config.toml
num_hidden_layers = 26
hidden_size = 192
num_attention_heads = 3
num_key_value_heads = 1
head_dim = 64
intermediate_size = 768
vocab_size = 2048
hidden_act = "tanh_gelu"
norm = "rmsnorm"
norm_place = "pre"
norm_eps = 1e-06
positions = "rope"
rope_theta = 10000.0
rope_fraction = 1.0
qk_norm = false
attn_scale = 0.125
bias = "none"
tie_word_embeddings = true
parallel_block = false
init = "orth"
init_std_qkv = 0.0468
init_std_o = 0.00649
init_std_up = 0.0468
init_std_down = 0.00325
init_out_by_depth = true
optimizer = "cautious_adamw"
learning_rate = 0.00192
beta1 = 0.95
beta2 = 0.98
weight_decay = 0.16
lr_head = 0.0118
max_grad_norm = 2.0
warmup_steps = 207
schedule = "wsd"
decay_fraction = 0.672
decay_shape = "linear"
final_lr_fraction = 0.0
batch_tokens = 131072
max_seq_len = 128
doc_mask = true
train_tokens = 641800000
max_steps = 4897
dataset = "wikipedia_en"
MLP neurons of a small language model. Each row is named by its layer, matrix (up: input weights) and neuron, and shows model dimensions 0-191. Each number is 128 + 24 x the weight over its row's rms, rounded and kept within 0 to 255. Numbers have three digits each.
Before each neuron's rows, "fires after" lists the tokens most often just before its 100 highest values on Wikipedia text that the model never trained on.

fires after: " ", " a", " the", " was", "s", "ick"
L16.up716:092107144108140134136101147145192130100140144123090129127160110156133161163164131107109127142091131138122102173090105091130129122128133106135143096116136068139134142130103114116116134138087152101159145157120120135146133097171137120113159168146083134149145128137132125142108103145161137105143155099155127120058178133191097096100100140117177135130121174139139127076077139135125127094097129153133098109143116105151152146109157136103149110150156192131142129134082119103112106131139152182148137126137107156114124113174107109108126139138136117143115119100118128095092140124136150139

fires after: " D", "re", " d", "D", "co"
L4.up47:131138102133146110094159113066108116117099121101136088098122112160134144162102082149119124123138062141143147151154098127116134143095097110157134120153149159109124136112121142139062190081134116159106141131162131121157157160132108086105147122138125136107119082124145094136111134122135104152075149123146089144089114094124142109111128145133141119146105142113152125110112172128136122168128089128107157139161119143102139128141096154127121111138110103118128112130179085141119132136105117133119107099087163101140140118128163141131144194123147107113090104125137126133173074163097124101

fires after: " E", "E", "L", "ar", "ll", "ur"
L4.up351:153081122155143096088132155111161100170169126129108120156120123192107150135141149130161129167087125164119143133144155116156106142118136131125156123119160144136134135111100108109079102140119142149144131103170189158137113116168117085136135109182128073132176146154099145135124108128142179140150136117146127089122151135126108109177150087139126164132149115098120138137128116130147132161135121136153144119129126173129101088112123162123094168118144154124138147121125154158152139139108116136114133107086112124138116138106100140107102141113137157194165154104116156065119110148129153114

fires after: " R", "R", "°", " it", " H", "H"
L3.up527:144117135113121113113155148145196123121112102128122112098109094106176112153163143108149144134146080103154128151137150134149065118106148112112115121093159123116135143062115104123110135085123154102124140138123122114144147105115124098132130157128075126139137127132119110100125135104084142148077161086120189119164157108136148169112102172106104089112166153127138135126172119119136127155108163147128089081121134141130148103104157104140190132112136125112158146138130092131106104144113144139114154147098119099105151136120166133174142090143155105124121168125137112125091120130173143112

fires after: " a", " the", "-", " de", "ing"
L5.up327:135100113077137133100135160115179137086115120127120122119120082187131177115159112119171151156133114159134132133130130134126138129140127151153137162120163121139158103178122153130091177130066110166117168125144118137104106116130113164146128131123092105147161122121138119106090095179129149137118142088145128103069138188133144135157137123162174134114089151113127146162134097071131147146128141172160124137148129091162110144104163091150114127140133132107139118127112143104147084116150124120135129123168135179151149146139175124138143126129120144112109150133103108148114121146106138086

fires after: " f", " comp", "mark", "le", " For"
L5.up684:100129136105134124108120125100140137110134102112127114151138158153157105096132146091130164168116126066147138111083100097155124125132147138127155155144129149132153119098118141124157111077120093141135135104126166148128160151123131124116190154138124137140101125160096144125113157167106126134075151122111094151131179118115142133136123102116141084124164163143165114154168118122113147127126100137151107126126143164114096107079075154139150092146144107150117090090177115095192102115124088139117140120144145110118143146125138129091172133110127115194139167136108142115112143140155166154

fires after: ".", "-", "–1"
L11.up213:147150125149092134136144137136129095151102104110157139136094124130137151107154141138125088166111096119113154135115076156118078121166100098129133125095116151080145188149108156119133105086134105112175150128099120094114135121111123137135144144116119134131108145125168085131132150133125095138104128145107079143118117146142086115109099115098125129134086163090086130142100154121146145133138133159162140142121145139191154140091119095113123111081146145101147122143170118148139103083123141142115130096112126120147112105091086104184135142127145102119112129105122063171136127144195126116

fires after: "20", "al", " mo", " Am", " Sp", "ja"
L10.up562:152122100093165110132168098105151093123115071123140092141108106097159095125114100134117096158124134093143154152116110122144149134156150118150133146126092064060139113134083133102128118113177094132148149134145127110141101124111117098112093141133127088132068148121148107142141141085118122154062131108120125130144163098142107139109111135146155072139096129123182118123118142137113105176108112100118122129090169157113134107144114058123130128118153130121097143129160094085113135102146111133103133111145159116141105112122094131139136131147112122130124124120106121095156150093138166138

fires after: "op", "ur", "ri", "ip", " d", " O"
L4.up655:155141095114137119163080083106114110130120078131134150164099146119127148119164125122133159100108137160138122151119133118097102152085135146132192129102160166136152148132145163112143120135132128116135115104153087150099073150095111147116117133156120095133145118110110114119159131136069112132145100111101134102128138146147117154167109097135160158126140168136130098127083132138153127162138154152119169112119149123124100117083116156122157170143154183131133128115139155130155067109140090124115131120139143113131146145157106098101144139138092111148124100105102134169125113098148100048

fires after: " Bro", " Qu", " sp", "R", " Ro", " qu"
L5.up565:095137134118159111124095102160119115088116155082131154121117083150102120157130131120132155119104090081141163091118072141131119120131137109146145139131134168120105124126081126121093143137130092145148193106130117161142153124134136126093100124152114080127109172141146146147118169158144128158089140119156129155091123119178136133091080119116166138156136125118170112094150131164105091137130124165108104090136146146140126091081101144148106164187162126132126139096136121133167121101112168163117154101141111098136085119130126104133149116143135113113131145124127112144104113126175168133

fires after: " ", " w", "hi", "and", " 10"
L8.up627:124154137141077091145101157117115113084105135128151127097112116091115145078114110129147131137096143094108097159192106140185128134099136102132125118048165096088145119130105108069088099138086130143098139105122141124145130106108151168095079134140114149135109198123118166126116139133129128144142144139140154102116117144117132144132133125109149119174108167135133111166127112129175122146121122119138124118156149170133131114144097124166092118119112160114139129115131103131085115123114154154151138111137130125147098145120110145119115100106142111159158088167135149129135103172110181119

fires after: " re", " ", " un", " gr", " part", " a"
L4.up4:121122086114126131113131155122103125106146141131118137120144102127159151135122134118141074122112139162154077098115093131135147140122121161119116153151120073077121134121102108100113132114120153128179154107103156107120111087119150122105095125163149093129114122143116116127078133131108146198096133163130123152109172141095093071111128149179101115145125147133097131122136114132115184133136116129114100096154158096124132113140130092120128149134167173133140080121103104137144132100181145143175143136147139052145152138088130110130132113136116140080163171116146148120126113143112105145

fires after: " Mc", ".", "ill", "ton", " Louis", "son"
L10.up199:154154138150138131135141099096119072159095131126128100129104134118112132134195106119102155121107083123089172189119146107116096144130125107144157114134142122092126155092142144098132110096120102130134135150132140171131143075100135102133137147121124124165152076153084129127131177136135123124144137140102122141133121162127151092124153184166169118153131211124109105124094149133103115077111112139128129139116125137130101099096142125122112155089135119105104149133109086143135111112146146146166134109142145108172103094106107124106185119137141114135091124133112116136130112164131075118

fires after: " D", "D", " d", " Di", " ch", "ur"
L4.up462:145123116119132073082105129071153130113077111095086108097145108163113107112118110116156126102124096160162122108124153149149136173128147116125107146114125144120118132143160115126108148134107073176139171114140147151122113174143121101100116132136100116166082109104098137137122133139133151136136116086104041116119125159155119103134123137152144155113163113157116126152110139168151170077133125131117127123123142148096108155138146137143135140094103150127164129154170123148161112104107089114138125112097086109121107106161135151157130165094109162127131110125135117106116067138107160125

fires after: ",", " is", " and", "s", " to", " can"
L23.up649:133123132135154079119133180067142135105135145115143123130118108147131105128153112129167168120061130127160148139147172097094116110100082140183133144162123151146156151145129113128140152122092123094106105090153153135125134094158110139095128116150064124141145102170117120160114158136117158115114172140107121150115145116148175120117109106170118134093152154190167114176145137111095153155113121144155116125136107079139115116116169138173132150107111135160117116157132071139102120117139127145153113133125095113142117110131119110116102112086101132134132132110156117142132130161162148121

fires after: "A", "O", "E", "C", "ra", "U"
L12.up214:122097110113163095124166136104173107123158156112121156112111132159121097131147141117108168149118110125151138155133152138105133173142101164112167128136097140123135138122134114115121116153112133156159143078169154178118135169139146137149141134112137069156166123148081139156135171100130142144125122116103117157130145148179132147108096122146127109114122158137141121130092136126082152162132166136158107120089123154102100131113164135094142176089153124095160104140190122164147142135112130157156158096147145111138135129125128148153095093188134169126103157079143105102111123130119140153

fires after: "o", " A", "ig", " do", " O"
L10.up163:186127105121148089112106130084162119100108166108138119126148155157114126129109149117114151156140185083101123177119129139148092129097106143123191141117129095079117115128112087134111125136120136122097119103140144127069118115090118123118129147152081146154113150102133119142148129089132121140136119117132137112144113092154102135090102124135189142142114159126125126146149148129101127135128174131102146081122125116104094163115153116173126148168136117101212107101124128123114096123121136155121160100102131069117139161123127155099135102176122123157132083097118135113127119124141146137

fires after: "ri", "com", " O", " Cor", " Pri"
L10.up485:142133082129150121125145125139148129159163087124050127117116126162142121100141085101105145137099129116112140121134122151133102167140145164131090154144144142113118154139086075135115116141074124137149140126130137127093111145104149141150126155144116102139116149150090151138117110167162156120079181121107139123090152130092163168155154139145128129129107151137128136137169075122085088142093162175148092148116154125125115137134110134092163126140139139149109078109122115121141112162128115168108160131125127105110129146178158129096095120138170152081134127113152186129105112111134123130

fires after: ".", " |", " a", " "
L16.up24:130092137101135155132123142085132131142084089142133119132116124101069155141138127107100094158138114134098091134085094159126141098114130116109139164127112142108132125148122154121144127131084159139163147178166123157110149094154079139070156132105119125105136099109141125121143089117123207167121126145131105161079139165168128105149102086154127127117107146124159126089129165131138124125149133112121117077124125130149090122147120130164128119135112126124140091148129107138150111126093101123150118083141132093112144087140100133117143124136178129117107135080088157067134101154125132147

fires after: " a", " su", "at", " An", " Su"
L8.up287:135112112118127131086126124081109103129157124136110096114122122137093123141142158115176091095107123134122151179117136139101152160114133112111125127114147123116143120123145116107068154154140117134145111127144118119128099124122131137103128149148129140138152075121114087114073162081121141143127212135090144198100124107094126126106087167130139143135113183135126135124134141105118136152144163116177134119157155140151158161119148138173157117151134149126143114104152091132157141158081086154169140129143132085117130123141137106126130179135166120146061133148155148104138130130117157138

fires after: " ", "ar", " con", "f", "er"
L4.up579:123135139112113113119128174100104115155126145131106092136132161101109129135139107135155128122115142106096158130141147158106121136073111150109098114157117105118104136113108136104133158095133104161099145149105174151119144093144087135046113145136130098135169154091110147095125136152099152127118181165096109128112134094134149100156134157164165138107124158151138155178142084166099126138121095102140115139141123143131125105159114138125145133132109164128147160151110127144097135145185113137139115095187158137116184109156124147075081150127143119133085121129169142108106135123104122139

fires after: " f", " lo", " re", " comp", "me", " Re"
L3.up210:139128159104156100084121106119155161112121138119139118168118133134168119088113129091128083162131104141169065123103072099144099136095101129188151125138140118115144130123134119126114131113086136107139165138127191149079127108143147077135175130099145136120095130119149110123156133163135100119142139098155130123116145153113120142084140101163114123143111139105140090161145107114120181165138096156103089130093110137103101114084100123090146162131167124099134125127185159116105137151124128152150168150139128082141132118142146107119166144132125116115098140123100137118133122169139122105

fires after: " de", "li", "al", "ri", "h"
L10.up126:135107111131128140136096158130145116112092097121092106169122122162091116134129086082093119127150117120134184136105152154126127188156122145114158110168099125091113109163133108126135130166120143082130126132114126139144090094111126138142143155126138094149118075101145096099152130116160116131114147152089123108142153129108112116188137129116145111131108119204129127119095114127133085111149115141155116111105119138180125150118158111111177125140189107110113117101146116162136070142146113140095134118164097147176140129150121127148157118141167113117097135116146096114111106090163113116

fires after: "s", "g", " a", "or", "co", "c"
L10.up296:182093156116125102092135172132130139163134103122126124143132121148150154120149126062117138117118106144119146087149070126074119153106099134154165149130140167135140152177143111154137123106123096111097176130120131181139130115149129128140116162117120113112151116160108135128108072154175178142127152138187088170148154112114089113116122121128105144120094121150131108118135146095120094119130143141126157074122136073102143142120137104108123180119105129125171128141124093136121143116135111142137158114142131142092139124168117077108117141143149129128114166103094169123119103163118119116

fires after: "s", "ent", "d", "min", "il", "l"
L8.up742:178135104097125126087143100135153116123141110130117105135131122083182119140157090160140139152112127152084137130105135151090107184121090152107144167116106145130109161146135127167152123106067107136103162156109143103112140102103127108136146136122111080165141146102154129131107089129124112128132144087176080161153166134114129113129108124111144133179119162123132137137145172112101155118139120160139155165151132090172109105118141139090128116123102124138160130094120096120134122145130137157096155135158125076139134106140126115142102152127159165120135120146111067136065097155120122111

fires after: " d", "tri", "th", "c", " life", "ra"
L12.up87:137136122090122089138086114116132144099177115110147095182116086130153112125117145094139121133090126115138125117134103136118102142175149145129146144104113149119133128139131126109129182158101126093146129157129147115093091069120131112133140130094070155146097119096164137124135101131122130146146094129119094113131136145157120139147127159168108084121137100092184172150123157112115098096088102147125118135088127118136136122140153154113102135134148136091145096157155141124121088115112124163173170152098134079145134112108147112125102141131141155135118108089084093122111128108192086116

fires after: "s", "ri", "re", "all", " take", "us"
L10.up90:132124115100179093131109101116127142120116147136087121154138108144091106144112142122111126143171120139172117164124122153133129162128121108140077162120153166145157178140152115163152146105105093120107150149069102101114119115147143141140153147116119109155127109151142133111105151167120109121139121090089092161137121144144131115164139095143143060145114195115100123175103157159130146132175132160138124120110145116152153108133103111128118138129126093162176085134114110119088099110156138157111134098104108111152120151121099149102145142194101122125090137148110083131108131139155147134

fires after: " in", " In", " h", " La", "d", " Col"
L12.up263:122109128134140144127132124074149131079155138113117083118098152135154078157163099119129126112101139126103095164103120122153143148112126154118119160074117099136093166114151113123122134123165092132106147151145136150099102111169090153121120190119136133116087134126129080145148106120115144132083142135127109112116156128113141128083105162116147125165144131118150092132118126102127097138125130154128119111133105113138160130088105127151112134153155111157181057148118106129141116116142175092169156092120160097134117114173168125144139125137090155163146121140132128136189128160158164131

fires after: "d", "h", "D", "al", "ef", " a"
L4.up413:170124103182138167114190102133160098102133152132112139155117141167141104156137086182148137098127089123130139087102125119196117159115110113098117161157098167125134117123089119086124114095113084126103163133138128106108114131132124137143154133113112138118135159141125123131142107148177163148112075157104122127134111134145160153136116137151093136128124086104159106112109096100135117105091109153135119130134112139121125137119123135145116113121141172140149106135131096118138124101134110164139208144100106140113115101131124167102133114134157156150120159131115085078101170101109131092

fires after: " re", " Car", " ", " Re", " and"
L17.up272:149108105102136116157122138086153100118134149110146116192115119147091100154165123107143110114140133136152121109082109130133087161130091153102171119104080115124087117132121114160110140129113125133119151118079131169122151115139137134128172139131112119098121163131113129131118138057141134120126139093117152153174152164135095116157155143096122117134120123100176144154147150087149114153147124114133153107121090141101131091097133118106092115183163187120176135134123102128167083123139140183160101096165118111142124133133132123111110111161153156113131106119137123101124119166164141099

fires after: " a", " A", "″", "A", " "
L10.up345:138095136144136119121087164135146107101138142151134119117162089142102149148080156095120168102104170111114117127140140128138147097132160148159153201138125078144097128120140123111112150145114106122130130116124168117126131080185150155141103115166115131141140152132112138104076114127148146152158130169161153106098134156166173124093135123164170158122108173126142133123154146138142114113145133164114083120105134125145142127148137107165132115157167139115135087137113101121117147095121099125158164105147125079137145104133118124075167091142171130162177126099142124133147128094124125109

fires after: " tr", "ri", " L", "B", " take", "aff"
L4.up582:162088123071129146145127134140117104084128152100112113144134143124110098163099121108114142119150089135158110151132103154147143119129147110116121165127114158143140144106146138110132141100136100086136134092102110145134147123130149117128119137162085107120136109105158059138132159126144097126113143080126125161172135152116146121129105086126147115089113148150126145159089125055115144105102109134190161164100143157143082083139103163176145120166145148148132138103132131151091077134167112124107163133121133135133124152134117133107166109156112141132128132131153094133178147168172113134

fires after: " ", " \"", " the", ",", "_{", " |"
L17.up99:143094132101135124112150132115130096084146105117122147122159089109127093115160142098147078150108086145096154120113141195140098123117111103123122139121131149145132147138120091122081154085088132122158144153138118163124170146102139172084106128096104121175095159079128131138123138099116183131127159141148122140147134150120169108105125091149110167107124166116125134107140141112099092072142148146140149095116088116085124110114161133168136112121143129134121144125127118129140085158126132100143147117151143082121173128126114116145171152141121126143155127153117173140127081083163126117

fires after: " ", " C", " |", "e", "\n"
L16.up372:134089099130159111142150155121103118160155094121119116153109064124136131132097133068132111119105109091126169129130150133158115143138104128087175153114149142115138114133119124139098154105129150172161174114173083159164153127164084127119110107153146133118086125091135138143139114165143201159112178119122111112154121123155147138176114113116090125126123136144149123120141136097113156170127085140173090120154128131144110112118191138093099152135133155127131143144142069132151069128156136142096145152149128120120126153163119122134123148120133115161129147148128137115122113154145109133

fires after: "20", " La", " Sp", "mp", "|", "ist"
L4.up41:171113121081135130141157106143166027135146095132120112126116110142079153135130098140177128099115082098126138112138108128125152167124170143146138142127143092102136157122122112141116133118124113097137137148153141092128141100175095113107148133197088142131129127142127081124122173109108104167101089151111110110135136131149163138109107121153130085140144147143145119124115164131093130141169137124121114131132126137131123097134108133090130133107121159126122080122107141143122090092140101140142103140198163140091141115129111102126134166178162155101130118080119131133150127152132146146

fires after: " ", " re", " con"
L18.up350:126105091086113106168139128115125137146134142099102137118135133134149112131102132079132135118125138115122130116116092112111118157116139121134097144120104075121163120091111122077128141153119084157101168115159160141105166113182152081130210134132103100145162126158136163097138124135115133134097162131105115154124147147144135086117131138198144145162103114112124155149151134123144149124118108126164091133088154113125123101130109141110147119116121144158149113174124089130109116105161099173104134144168142085117126096131171161085139123109120147096075157145136124155115124162154139133

fires after: ".", "able", " that", "H", " of", "-"
L20.up666:169143147137093107158146159151140139100130107127127118128124118122143143133176155128100102151127085139152152136132077124120065140147154124172184115075146150113181133142140132143103135152062100107103123156105139117120104067157118132109139108103072100128127119182143140134174162136105137128143161162130128129128122115143144087148105101132112108116124111139117168105143129099101149134098136148122117124120161135155092141139093126187161118110119164138152112126098096118126126144096146111136160108135112112145117131140105152143127161147138161128111111076104075156147118112110151150

fires after: "ur", "n", "lan", "d", "ch", " in"
L10.up677:149150091129146106123124145059110116071104107114069119143112115107147076142122077125141100130148118092090125126138098144109144138133080175119079149107149125137150141096141123078145104086136133066107150128159128117098079143141100110087197166117127113144102129140167141079126106134103152135094134138134130138136147159141127101125132133102049119131121124102133159140128130105130131114126079128112149125148147142122156114111118101136148102123132147168156105112133100134134132123118121155143101096116131113088106129132130123120141158149121153129152123110140137081156092121144149114

fires after: " G", "G", "am", " De", "ch", " de"
L4.up542:118120120154145111121124139159121082091123144134133087084096074120112141145166104111125174120110134129160127151094115103085117179091121149133120090179146148100157127136108138100145160127116132155113176133108080157108119092138129104086159173101135127160141149115063111126113139113141124136167140140139145099122146129106141153117130135136117093167099161165152104134151102143145153124143150101082101156090171124160141119131110112170142127135135158102101126137178128140093097156129145112144153121164113140130111141101090117145126162138113106117144134173098142134109148152101103105

fires after: "s", "es", "it", " so", "P", "er"
L12.up574:150111111128136102106138103110190143109162128117111127164116139158155136135108140114118115117130114117106103120150092126131128166113135120112097169132123140146129107106125116099085156149108091135111104150132130159093137132146126118135129149137129133129070083098121129097083122137119096150139190123166125164146139143125141101131133130096136117166102142126177099092109136080128177149123126179113150069148163122137164126130122102087133126083124137125140124177130156139129157177150113153180149140116073134111123121179117102180099102157100107150117137115113087107107148099114129116

fires after: " in", "c", "In", " ex", " In", "t"
L8.up494:195103121083120123110125092079134099163126104129125139143110120121129102121144097093163118128133109131094115128138119110118118157130110136141132124146165156136097117118152119097137111141091072151110131133143132157143145174144068109121128130098114119118129134152149125113067147119074152169121153183137106095135159157120160124139129122118070140143112091112130145169093113104125115157115098115089173102143116153094129125113129153122107112148156130135116127172150136124141068128172124107178163116125161150144111143166170129098142093144092130103143124122128105109150128116105089138

fires after: "o", "ho", "ri", " O", " lo", " D"
L3.up94:131114115130105119080095163067130131114120136100129099164116142126143114085147135077123141168132155127134125173093151096124126121145096132153192103124151128160148100112157097149117173133138092103113133170130128171146122127118061137125103112137134107141151132154121072102127138114140132137124120131129160109092131126145167107143117107105121143136131134136117119120138133132115119134172147144137177113101153165132143089112098147127103150186128162143175154128147136121109133105166089156116184118101131107146145168134120153114139103136103131135082119104091124160112075091138139100

fires after: " ", " in", "s", " c", "-"
L18.up284:143143076095157122136137132107132084114150148143103121130145155145157140123103121128105120143086117126119103114140092111160142138120089104126116152146153127085131152084092129100126127118127174114125164111151162139107126148129125143144097133179137146139133142160155153122162063143113112147133134119153124111114160143107171101123094159129103099159114164118100137111117120108112121214110069150130154079115113164132093107117139143135150097139116151148147078144138149120088118104102117148167140115113103148156101170117100129114151128140082092152121124134149099146135128079092110149

fires after: " |", " ", " 2", ";", " of"
L17.up516:134099150124151151118179156122095084104154115163096126111147118141140109142087115131133113183135141089097073163118132101141107105134093084138191176078127110156163141125105081138114114121133130105123210116134129141143130119122124159118133164132095162143096103139151117137103133172094123135099142113151118120126159138124118090099121120155141107108159142142136122102157143150150103151105118145153136099129137144120165095125078124112134145101138147120137104175113106143158149137169133134127113116140103077145135158141160133112107166106105121136143143077141102165101117139136125107

fires after: " in", "c", " Th", "th", "-"
L20.up215:154127120106134183128138136110123128120141145118109151169101112146161136165133130118172132107059083139101110177126131124159151129165138114123145147110145156153179162131110141117143148158109121121154108118152156158073176136101117141108115159100095136148139114102122163132130150135101139148128154153092124142144152133093131063114110148134102138166113126139149147164087138094137080152138105146097153113105112143095110131112102134133100125152096150113155124162165084105144074133138137156095140095133130126162153146150142127165139128162156106105151116150134114138098128081097101135

fires after: " W", " G", "G", "B", " Bo"
L10.up503:149131116107143117152161157125179110052097139096131099119125102116108131143149126114148124129095126104128132156085086146160129164131100109130098103120176159120150124127116110135111163087099144139157145139106143119109133121166115132114146081111111105118130122165124116072081139152143122132107111127150157110094122157123113122118116087173154115154084155129139120124184127094177093162162154111128077089098139130130160101115131104160139170121104141125133161124137123156131129154097130160123172120123140123103173167119140134146132144141114105102150082111131090163129145110151115112

fires after: "c", "ec", "ce", " April", "s"
L10.up178:150060098061165122087141199110135113151142096172134102149138107163128110162144115129116130159120108137180134118081119124148144122136141104139166159122158140128136157130115124132123118158068146092116124105089103114101155105179079126143112109131134137137125152154143126129154106146117127152108114114154120172098138102148139118149130152119137112105091133163155106156155079128155093119149149130104173117158126103131128151128158089100112136168140125132113106126175069130123103133105151135157174161152152125110103120139130130113146129147130105129117142101106146128136109112155137101

fires after: "er", "en", "ter", " Ad", "a", "j"
L8.up634:164123155158120117106125169138099132152113094090102112158116157161131083113143156096080102150109128152106137102107139176116142186123096093136153126133149120142117133089099107143164130119145145119168131129148143109141118130130120106148124122155106158145115142128118152120147167131098110163162142115106164106149109155127121135131138141172161152156141158194139117140092142154085091102064091124132109134180138135137120128132153100119109100111145116127098101143117119136116126142128118159122128100185143117139129063150083170138124140116130125160113107111124125120136144126088074088

fires after: " ", " G", "G", "s"
L4.up323:154134136128125140117115131136170110135148132117116163094173107107108113125141094098127162144110177140123159157095132169125118126079099135128096109159118103135138095132127112121075105122132052154160127152124100126132136135153141149150134135104100101132139159101102133100090085143205166120114173119158138120148132110100121136113105136094118099192121118164106141132131113089149095127106102118108098109070130124177132121140109128145176147168172127149176118147153095114117111141143124125169144101154120141158141105124154128142128125134108101151144136131138122085091129141124132111

fires after: " R", "O", " G", "U", "°", " ch"
L4.up515:137105126148138113114139149137161126110127149068125145110135096161132121153134179128131135096154095125139142157087161129148117156140114159136102107116097150095133150062101107101127131129165126115129164110107113166118133137108130088108158140155104122144093139126122095141137100116171139121110099122109166097130142159149145138104102133148087097116128189180175115157149134140153133134113142116114119054094165115104089137110129123153163080112191105121169154157144108124125135158131125143113131113121125096152115079152127162119130096126091147154096128137136100097125117125153140133

fires after: " ", "\n"
L20.up137:123124106109156101152116127092165117134131134162062099101156140142096126125117120144096117150150118104104117139147140138162156105092073060149122106089117112142165132115107131119085118117113116148120120146135167132121156145129140115126126133146101152161131160149120149162123111155149100120127145121174133144095165163124155188099144156125128123080123134115129119111143110161163097118105124136117148098113183143102104081131127131157125110107120144123146135143109096124134147127126115133115125099187120107116104091167101073155154120109115113194134098113138095140134078168101151116

fires after: "ar", "ev", "er", "a", "s", " fa"
L8.up181:153133129125139124085153166134129098153137122144103117142115057123143101130133090117127122120117131111126095147101132141129112112150122136126153118138149136150126119083108086136104110159117132157122125185150149082160164174117106100157088163162124138150105139154120183156161137136120156157136174107140136093090127159118128112133108112125175145139137093142181131124124107108098143140120143142166072107153156124124074094146130124156170160100087123149102135137150104124151139129152073120098140096115122079149122080142153116104148151110133130134147116122135149146146113139150111077

fires after: "D", "d", "ist", "ent", "ed", "ch"
L4.up23:116135100128156127109161136060145078135144137150111126132156072128111141128147118117136120151139126145103128134093128125094095155112066138083177133089132138132118121140120131090126134108115094124149168131132150115118119171210140121122149153137097125130143144116124101145152101126135138130159126106133082117107123134149136135128109124137108117117112104082127133119105110104063124108092129161136111117110140157156099149149154085147119127113112158094133129115139120119132130152124137145077147142136125125137064162126078132160118095166148184158096144097150082110131098178106118131

fires after: " D", "D", " d", "d"
L10.up188:146107147105162126115127125102104094089104121093122114105145103173124134148096097120162077158151092102118148157131159080146131137106098131114119117111092119098153106143090149110112148124125110117137168157170153138099115112119113117137134148147057145119084079186149137156163124158136197142112128092168112129120133119172151112104099119165098112128119163112160130127101155141136096135091121159147139107141118125147123098136136114116107161132154127147154125113142081134121155136136134149145149111114140115129140060151155113128113138151103136108132119119148094104107106171140168108

fires after: ".", ",", "ar", "ed", " and"
L12.up404:085122122099119119158132125142102117111093154136114085096142110147152087082128121144125126154116101127124190149156140138146134131138079118153146176112140144118128151108138175077147133128096139120111147137161093104124124108161145136117124144146083148182109125128128091114160168132144100128098140112153141136105152159154150103129085087113135121119103146122155126119130171133118115170090113123121105091138131089127159154116144114102127122112119145117122073107112116099132086136114088155096125150130148075164109130097070099101093157115131119115090158094101144147136118160169124113

fires after: " f", " de", " take", "li", "ce"
L3.up533:152167073092137102124142131137148144124157164133121100168142086161142117157094111105129097137116122117110102140089172167126106152127118089121184125143118152138108130169120114133097134119125118087128136137086147123121105140138101147099104158156166099139148092075118125160126129116144152150160163158106113165132119150133123118164118131137114100133077111114099145132105111104115084123102111132173080139154107111139123121141136098130141133127180146155117117099186128112125169095171112147103096119152128131118107134145141139114146141131108132100160106119084090121149137156195155120

fires after: " E", "E", " A", "I", " Jo", " I"
L5.up72:171120117159125124094110176138139105132135115074135117115112150167119115167183144153143152137069133160137101148118131136151141138139139140110137156107176084107116145094102099109112117133126114117087129108145128188113140082165125128142142108131153140149129145087099143115097156127133183144107105129154162102120131151128119074091120111127139139156132123114160084112143118158161103128094124123159153122139151154110109138132147098145142138108151162106116121159132102149142166131134137148158107128134164124114068069130115129129118097106130143161123135082123073170128132165117121092

fires after: " d", "th", "mp", "ctor", " do"
L5.up573:132152125097165115132080132148128118068180146101086141140135118198099149110123130128150144097079142179162130137114129112148101134101177095181112158108136162094121128138125160116092124105066131111096134153136112133069157094125123113136125154137110091131089117091140146133150110091115158125145121130112126133143155157132130103176101097151095110139148121125160119129136158127103134101126118107146111129128126155108080094093196122099134148162161113137155136141167101124134104118132125149151131099134119158134134115118135153133118110122104131168153112119149124142136090150111153127

fires after: " ", " V", "R", "z", "L", "iv"
L3.up477:181098150092127126145139151143107113072115098080104095140147147166092088146127096145158126108124114151114128093115131195141088149095109133160095095126160085091132124129099084125102125108112154167112138111146159120106141149109155120108136161137139092121116199137149136125136125148144113136125149103185146121127147160107149125123123099163162110159103124119152121129127137129131108131107095132118118097149149149127078121140148147171135153125125135104116105127158159146095122128132117134140147134194108102156162121121101150170180144139120131176107129136157123148133107154140149104